Weights of a small GPT-style language model, trained from scratch on English Wikipedia.
Architecture: LayerNorm before each block, rotary positions, biases, untied embeddings, attention and MLP in parallel.
Training: a variant of Muon for these matrices, 312M tokens, 8268 steps.
MLP neurons of a small language model. Each row is named by its layer, matrix (up: input weights) and neuron, and shows model dimensions 0-63. Each number is 50 + 15 x the weight over its row's rms, rounded and kept within 0 to 99.
After each neuron's rows, "fires on" lists the tokens most often at its 100 highest values on Wikipedia text that the model never trained on; "fires in" lists the words (lower case) most often at its 100 highest values on Wikipedia text that the model never trained on.

L9.up347:46 24 66 53 44 48 51 52 61 56 34 42 48 54 49 40 24 60 62 68 37 52 49 61 18 52 09 47 46 48 64 47 45 45 59 64 39 69 57 52 58 63 27 70 62 26 56 62 68 48 44 29 39 60 37 49 46 46 44 73 53 53 33 65
fires on: " as", "ept", " considered", " not"
fires in: "as", "except", "considered", "not"

L3.up30:66 45 40 48 53 77 57 47 54 72 41 40 40 48 55 27 21 45 59 50 39 55 51 39 61 19 49 43 29 51 30 35 50 60 74 58 52 31 76 43 54 35 70 46 55 66 51 34 76 36 42 59 38 51 54 69 55 74 29 63 73 48 58 49
fires on: " John", " Jean", " President", " General", " Edward"
fires in: "john", "jean", "general", "president", "edward", "captain"

L3.up700:77 50 71 63 44 46 73 81 62 48 66 36 25 55 51 58 39 43 15 81 49 51 49 28 60 37 14 69 55 29 46 34 33 55 42 48 40 70 55 54 50 41 33 70 28 46 28 77 32 26 45 72 59 38 70 50 51 50 50 69 59 63 19 28
fires on: " It", " show", " series", " video", " book"
fires in: "show", "series", "it", "video", "book", "special"

L3.up602:65 36 57 35 70 45 47 31 40 95 41 39 31 53 36 54 45 52 37 47 48 50 31 29 30 37 46 39 71 51 44 35 96 15 41 66 49 13 72 79 39 36 54 60 41 42 62 30 58 46 26 50 41 55 63 52 50 10 42 37 41 43 60 42
fires on: "2", "1", "0", " art", " life"
fires in: "2012", "2011", "life", "2010"

L5.up738:42 41 59 61 07 45 88 71 44 58 60 52 48 34 31 70 67 57 54 76 45 89 52 63 29 29 43 57 40 48 50 68 46 61 58 50 39 47 75 44 50 41 45 27 43 32 35 53 67 37 36 59 51 60 48 59 36 17 71 55 58 72 43 21
fires on: " and", " to", " The", " be", " for", " the"
fires in: "and", "to", "the", "for", "with", "or"

L7.up763:32 52 81 49 39 44 71 56 86 48 46 53 63 64 40 43 40 38 55 20 47 62 48 46 53 39 39 34 42 47 27 72 62 37 37 75 68 56 40 68 63 55 44 46 25 43 59 55 25 59 50 62 48 45 07 65 26 74 38 44 38 56 66 22
fires on: " and", " or", "na", "bay"
fires in: "and", "or", "bays"

L3.up400:50 50 35 68 79 42 56 41 64 63 41 29 60 49 56 69 72 73 68 52 52 62 57 45 48 42 62 48 43 50 47 46 53 44 56 51 31 45 64 38 72 60 37 41 80 47 51 61 51 63 21 46 29 68 71 47 36 41 52 69 53 35 19 21
fires on: " played", " decided", " scored", " wrote", " won", " east"
fires in: "played", "scored", "decided", "wrote", "won", "east"

L4.up233:58 56 45 68 31 38 43 41 63 39 09 92 49 49 39 42 58 45 75 75 32 42 10 38 24 55 58 78 73 35 68 61 66 70 40 52 69 49 67 41 57 52 44 42 30 42 69 49 42 36 44 49 49 38 43 73 48 40 47 46 45 53 47 65
fires on: " them", "On", "After", " After", "pon", "mal"
fires in: "after", "them", "on", "following", "mammals"

L5.up595:61 23 53 49 48 49 60 42 55 76 18 21 71 42 54 60 61 79 57 36 58 59 62 38 39 46 28 78 71 46 52 66 30 46 34 54 65 41 50 45 54 61 43 03 79 57 80 41 75 52 53 66 45 50 44 37 37 48 40 37 50 44 52 45
fires on: "6", " one", " One", "5", " this", "9"
fires in: "one", "this", "16", "it", "25"